From a checkpoint of a small transformer trained on Wikipedia.
Size: MLP 640 GeGLU, vocabulary 8192, 28.3M parameters.
Training: a variant of Muon for these matrices, 4348 steps.
MLP neurons of a small language model. Each row is named by its layer, matrix (gate and up: input weights) and neuron, and shows model dimensions 32-287. Each number is 500 + 50 x the weight over its row's rms, rounded and kept within 0 to 999. Numbers have three digits each. A neuron's up and down rows have the sign that makes its largest values positive.
Before each neuron's rows, "fires after" lists the tokens most often just before its 100 highest values on Wikipedia text that the model never trained on.

fires after: " ", "en"
L3.gate201:558460511535469454406380466498497548489399582478587537469610498593641424515474422457507521535465586522554446512507569512437514568551500543401492498510442408559589480498502518512494434485608498546437441519447514539402468546565479520546440423425468524563491496425458539477527501523488431578562559556418521478485485596428521545503453436540392546547510476507493503580554477508556564496580483465474567410416520507566471515420528505439562580558573521430464529476586506525579515507602566618492504485440557556500503500553515551532484465451510470522529486551505508480506505424558478495455543526493493503452523524548533469441501490475502517490430451501507509507482478440437474493476423426556527495473509490449513527448511549516515463466568447408513511570529510505500493475437460
L3.up201:532561456427415440490477530540419477438505524501535428560540531513518463480525447462586510516522457428472476457469520528436528478463538437541562415487535569500485543552483443484529590512500440517542573472588512513515629603436515478473515539530513537493441470469423574507493522533598433462518485462467473447490491479518531541491495560595510453541456534547556531529531541505584366543447469444402478519551453516534487529390519689531497429557406491544391473532517508565508561516447607575577483459510540577527442423492529541540462485480578462510466486534545469506491484523548571495467668508537588467562529533485474459448528489531547511461418451478512483438518577565515496447524483556551497501496401491488546447507458392608464617516487453449522527469503531493493519479416473

fires after: " "
L15.gate433:393498495562498546523521528435572463582429563438498500494516538458511446429537566500444479496510451498492516511509498589425503520589452484480530561514488494604490453440499500492572512472501468476561537526489515507459533472499446462548454525546560523449454518473464413539536345574591492413465486516552435476460507538481551545472439445461528525418442525455546409587482479474552485492484521527386545636523607575417430471530477464623465487510564537552512438492482557496586456474483501504370540489483461473515413453453448578535552502526552455495478489553478614500439513444515480509459458447502494455496457488413435527491533554405462529466506517478427530619535530519427436424526559584585528518565436507468446493444437505528573392515443476600569536624563515537433474570543422
L15.up433:526496566418508451447466437405489430481407548433548479452591433601448519460467480525523493563522493533469506498377556518521489370531580509466546499506430479457587509460497517422513459519483445528591566538533500451544516412470446452487470532524552579475524509469432545503388419471384429565422530539470426463518466419498425569425458504621524446471504510388473480538437443572555538504469460433505532386492512530508551456505452460524486546530531495523480554596519500523496580402527423563410525636499503459426596363476462554411478489529478586519466621483519497440521449469502482540525501553504458469540511451497547492468507487465465598507497592488415537500485483466444454572445488464503525513485582505470559483503396495442515547507540498406468483451448499506513437516520507

fires after: "S", ".", " U", " No", " ex", " United"
L8.gate188:630517538530499506464449522451501416495543474488486540424506566465504507480454493434507511432517604441518601514492462444473544472518476482489478516502478472526475473507567499461420530367503475531481561502445416482490522493507390492572463504528464461609505451418475372489411471569481430423500528455511532523522519421537571404485490398579389454451482518560502564506606502582489475491457542459553483596470537529510562428601581500563421472462484477450565505541382468508582549474522542511504541597505564481481517500496458466452465533480474489520517470547386517564611537532500465508518532500438528515521513616577462522472474459503459434453543455567514424466533528515529540554534495494511539457582478539528425536472438476555503464431462495479535453471556518492509402513544466
L8.up188:513564472485501408493557478540481488523564490462428589481499474395547510469397442372538440514544521489470445594483538472502558371518507542513465521496454586558495415579555418548507481570479435482471500401448505501488553509438433498532447484507544488471572413503554535403515480437556486475406588502539591372494438511542475475441343527570455492512499504475514557477524496476573577463411537506569582501462475495474468470517550472519480469486510516504496481464459459546492507489477609582546525523482597473518564603526538552517416519413426446506519523492489458506483408468475473400543516541555592506531642479550542531507415445514464437563581499450494505480562454432503500551544473469438523404558449422525449473552499553528511439459461435472406467434564540518462457520523493

fires after: ".", "br", " gr", "A"
L7.gate541:535557538438562439444579491477493528502433475461523574496513538544559501539536518535529569598592450483523462485527482504478434580453539466477600471447473521542464450517524502515503379438452527501494509583511543563567434553463488576618504478569519463478411562468509493488477555529497433520582424523513444511557454523432537493458554516569509550581525606391495474507549587511478499516456618462533567545444454512421577552543505417486522462503436504538447456398502563536586499560385558546557431594499581492545490463434507519463652426543513464467590463490604605530529542507477481450481520500516525417484538458542538587535546523456392505569513477452497427406529516519408545461499491490535507517355489590485406421477538500533486492508491475450544488499581488456515463544503530
L7.up541:546576520398476502527507521459429479576527461439561518424514492436421444551513485480526449524507479515584511597485541400538552477394535450541626529489431530517493482561493534482348475571573525453529576487546570535466529516414473527485545423450504538526442527490559548548497495583478532470542483526476470543521489410401482445514496526506511458504424499522529460423567425548554473523465438589516491449480540559474568419543567518534529528474520530512496562489502490495469486569456598534489540465441560452499529540425547467474492412534581503453534637525535575490464530540481515466521585557448509453448511446542478507600587519479623604530514539496488486507500360474423561467500454444534504492567505573417524507450377448553524498540493563465366495465500571559482509499431541

fires after: " ", "\\", "7"
L10.gate608:407507596557527568484515585417617419654425495442538478481572463542603389483486548541506515519502503420557413561398538578453552478493483437515525433590470509508458491534539541599559507582502551412530530513510513454428506563459497587397516579590559526454511451514619480548502403529520488526528550505556499540524466468403573549425516460421481525587456577585537566456500406496525494526455440505542572441549543481527550496489487460495513481429522563443554579463569438621558462429492544471493529484541493439599462504461470494481502529495509497465471495517497505488516504447511507579452430447499493540532571463544511542490495549483528492537501479495416531518369455457564463526497468492539511522505535574541440493438458395430507437452495567460422446524472528520491489539483426
L10.up608:448469461454526640441470474486536453545503502551626444519602591446505499513391358501444418485402483440513410514459526526442530555544452520523523428442515474480547495489523539477534498562516551525547450504511579472531583528454446540475491581465534543423480403468530517421522485593604419525540439501515488486457631433461481520493469506480469613571442527470539478566504450533611450467510570536479494462613516473460555409460577585530456497469566539527491536502499454473548563543498539516469539453480433563470528447544506555486475484520388495555553548378530478445526458575459476518490544552515464454453430512369542480551580538505527467481422406571511463465441481466517454535498333522498511477483494487508383550534466541486532582538545485491513533500501531498509453530484469

fires after: " United", ".", "S", "United", " South", "ne"
L8.gate129:567562505541491496569443549458458439511547453500491540441532489548380545551651535524422482532501425545526483585439500485538515606529530455520470506508531533478487513435483491604509532482441505488511485491488422544614530399478417420494445530538543497524543438570550558486394442614501479454487513451566562497496501461493489485507464479439554522554540490449502592450567506440400541591582390503429507473612496461448449476577523467551490607473424489532515573514405465501506531433401501455506562414488494435437473544495462460475438459512496506463510508493470525546465522504588482574498479493491545421460508565495504561531405446447508495476551493574565432585430392552543440479503599553524458484413490518533516554520452522559536504505481492465442507418438512467562444487459506
L8.up129:602573466551450542528426567393461481489516565443467472467469533574558451532453459514454541437565525446467494626500473570544433487522525513506443489569504447458508453557605531519464579463526516468542459465404508571545509568491527446505523613590541480507583479526489523519458454449482572432514467501539525511426499472503550456510523529391478491513477409540494527534476513529505564549509502527594497584530457496558614497467466600486543487422513533486541532485537492487610558505469429525555585440469565448472521506517449518561496626499571510437456451463461525512465429497448455498502421515424462390449570612542538564519494353547454421544628459519499465514431509461469456483530541510493549407439449488426460522583520502488449519485415486452444440480576489498515394485466691

fires after: " ", " |", "ac"
L8.gate502:529529501510512617495477428419553551471491555450463572480454506540493439482464503344561466487483476429499538423506482494463581417567503441395472499395387576589487535517496463515554573498566512489454435519527489426509518500477445464608507483465443520530501438531589530560562445568532526487541438507498535554510448602458625512446486392558526444487558534530475522469578489496545498565423456503497371437676528509480580506475508534563501397522563516449450439413455476490498618472513456569498513506521437461505443354516449498474483445555558445462462432454491559531505484422504537463472503560503455435521482570437541493500457518530397411477442403538503446428507577445522506519517554477528448518498553470560462493506443523388518507490551454553473558499530476461542431486600585
L8.up502:493501532525437472526503521618577478533467479495484406495545516441568496461519479509493481523447543423574522454546559502446403526541375551483494441451436502427477510436504520494501567486503520483494477491427473525572454563569409575490474587478482395567524483432559493437465482542609490510536515548529513541469511502468540475402527544533466457511511495382416578540504514492583508491514591502489507516595439521463460517440565506511458504563545448540560443513476608504498514513462503454447467513504513553454411502401457536462528574492475517508594559440467515508529445558490563481428493520492488516528554551485485562593555505559492491547548412484485556527478624559522505598574507583486525532532518404527447542536502420476464506541571511489471442517446457508553498519441526

fires after: ".", "\n"
L3.gate583:510476496527488477480509471433481593535420451454546465546485559447482577560536613489555622632644479512516502536555496492529539511544501577505567530541574543475437393482447480467534518473484546434613561579480505582494528551544492566453548558535486552506483482532480573510533449483504479478520394442445463567442516526471497488542488616495491535546523490403501517463482570458428538482427591486471521412527456459515602409550482538519462433492482488537489526512492491549485573537520488535510485507427547525550527594507488406409550461524550573499521418508536490487358555405501552573505548596492448421486532426511509495602477391608433467507446588456509458528513523521511493519460432497426538511446577561504486463511496513541418508463498556481530424496515448467586531498512446
L3.up583:459554428469429380370564535478376517524548537530513488563494532392501508522456495513523520570534426558519511517502479542486515555466513561571546417415509501518539475480521468548484591480441542369441483560493465521571430543425395542465467625528481571535473444549571450511462396465529606523479417494539432501505497441500498517518456456577486531565503494540503567538590472548448536465424492422530527436434534559487577504511453520531467508439455474486516480454423469488530554509526546614516525431455441488590566488489464503443486450528530485504457541546477501496489528437493513567454548515438457493517532524517567370558552505529384473451406522512531478565542424431494483500499400489567483481460602466597422479463459529503486486373602531470524474501415463500524419542395490

fires after: "\n", ".", "-", " Turnout"
L8.gate626:394502437495521410442486437447547584525588611565448488574512413551500489481518427470476520473511527531605452491423554499464476494407347465489554392571466452482463550583524508504537540519494469484587515502547578491481477577471419507458462459520410503491539567529477482612491474496574498541502549628515512488539456497538440527492443394494563497488465510501554488533484504513524504458520470464556506445510485473480581543501523539526439496521551634489490515480448485576394512521513508543535407504554553554579547466490466525447411584485549478487478524467494545464465662501561592502515527494555552532484568427533549540465434468473407439445557462577457479529587492538407540446533520535438590441515484472450480543455567463560494564657501556529514498524455504509466536529525482
L8.up626:498489447488582441627568495496540453595525492445587473426435502450473404496481520519468564485445507463480533471482466505456501543526536504463516538512512420456511507400574555548530505494491492468603604480489461488495454466571587506614483514501488388540539554540514422476521535500407478583491548430556462515546538460477384532538452478540551499556463437388481463427543516441557506529541435488449546503429527577401450573511558498533536494513573567431506636534464496471508488564473553574566582454459394483385504456478560502509561542475443576547473508497532447573577523531471480542453571530504564475515513472484524487495396538529601398510497574448492470505420414417505575488534446447492571409399454475489515472493587458458527584490478528476474453476536540497463401551484569

fires after: " ", " a"
L3.gate25:472564542565534583541534585497623506490506444591549494470562533507498457506569506485499461562449443527604441541388516544526462425550569525448451419622461514540502426497488455574509533518457561424596561447505448423525469511564438504481529579492549537481469502377540548482539417496465489432541512497522479505552538443506485517498485522551510451541490459479438571472508425514474548518537548450535568416530563513467468538522523500500513549471367525493546489492479491486560435481583513463495601526519478488663550422513577576444501540491581495529460421491489535521526565489520421511532465556433501522484489495442531440541478490510540486471497453416501518455449572439580550473534571486439587495526545483507506524504562487475477393480543464491505429510503458552570488491541500
L3.up25:500497417488536639520543560474614527546459522523508513403392486579470446516432552479547452494471526488579534543377607528417490431586656481575495469523467480552471451486447493511458531486519467472589522400556483496443419461488487520558611530505448496508565528390557447536465427533470526393456491495467488537515533399579501509448423499531508453408546499502445484455522448517517519494558490516546574465492578506571518451478553480590466487484554519561579437521463557469553501549543509450532565466508464506589575541451581487489526571450565576560538430461532500504462529486478455465507527582433433576513472462549519495567495568465506511524516391399592472434466555516479491455464526447524511476563514521574517591535512450502522462471576498487550461534465411462544425442550551

fires after: "\n", "==", " ==", ".", ","
L12.gate113:481494527492593539532458437531524491564448546532490474551471478529536466487485450513483435504458466427487514537486544493368377452444534393577477503500432497553539463458520532515527585399435460559633512553409451561466494447497483486472445522550539479460525529493538485443498530546490534592516539531515438602512415572482467501552508464566493408409417504572479446395573507442375528523488522510496471471594406485498550501514498543492481498459498444501454421522498573461532478492515464505406461431532505558527492495502491528557503622447477418468521516466548542547436507579577557619556448485511485499407554504580501538455509375519463382478580558643535506483463545542517530449512527494519518594409522492527560567469520421584421549538511444531486470443507448455481515433418466
L12.up113:560549469562560508503545523540533569554536482469418630454466533492500506634516500506511504523469559561497561388461504477490513403503549488500445477531446580503472513492611437531528560434529458527495528475498542503461543503445592503443419505535455447520444492488492490515558588493600484468539601500575462508646410452485470463529485570581495403473461471552441530489532570471487577529546512485510512562582446532588431418608515530559489473557507427526419438537459558525482487591539567483525493522497424605480585423461455487466533568463434525521474509460505526489508551517410472493567522541474507533486563509485517477453448459490484527526485554500565506517498488476567473479465479467648395419601497454622518546543516559506479449504478563529537549548506516534478510469484542

fires after: " ", "\n", " \"", "-", " (", "==="
L21.gate531:495607541613542555531532505509497499449579469545498520472486546397548528501475436539398524457613573453513469498419555500499507516461586536483535452455517437469536547444553477486518477479479429503508404491493552435488527383470537525419560547494536493536484503459445530506489518438469543586448555533543522536408523504445458466535563574443512478502404424466446496592482454459497516441537446504541536450491469511509482404377421539497530550444542544481493486446565412575545504532513515442467508419364649529531461532436398474466521482456523508523497485545513498450475506430497484606455512500486466536501497494562518474400493572551430574547437487466496509574476491477499505463484556425592525481509436615441468556514494410471588508444580520458573417597415474488458493493491518
L21.up531:456475509483449653515494435522536456435515478471547490461524488413494602518475461483435502489475457439475515518509517430452465478507530530479514512493538386512606556438506544479482608471470454459522356508515573508460549525441485523526523508487531464490520504479427470497535479453366575512544554487511508534517582569466494499490514536456563489457521541470494462521554500546505481503477474547470508530551448522507571431466527519540513517562604525477547490482507455608581526488456507529507584504390534479599491523406418448537469418536419527525548428552515574512475480403552530580484598532391562524439477494471525373508446557477473432517578518489448474517550431454590540475500446505570475543495461462391444511481485430465611559494495507558530424543503455427539474437395533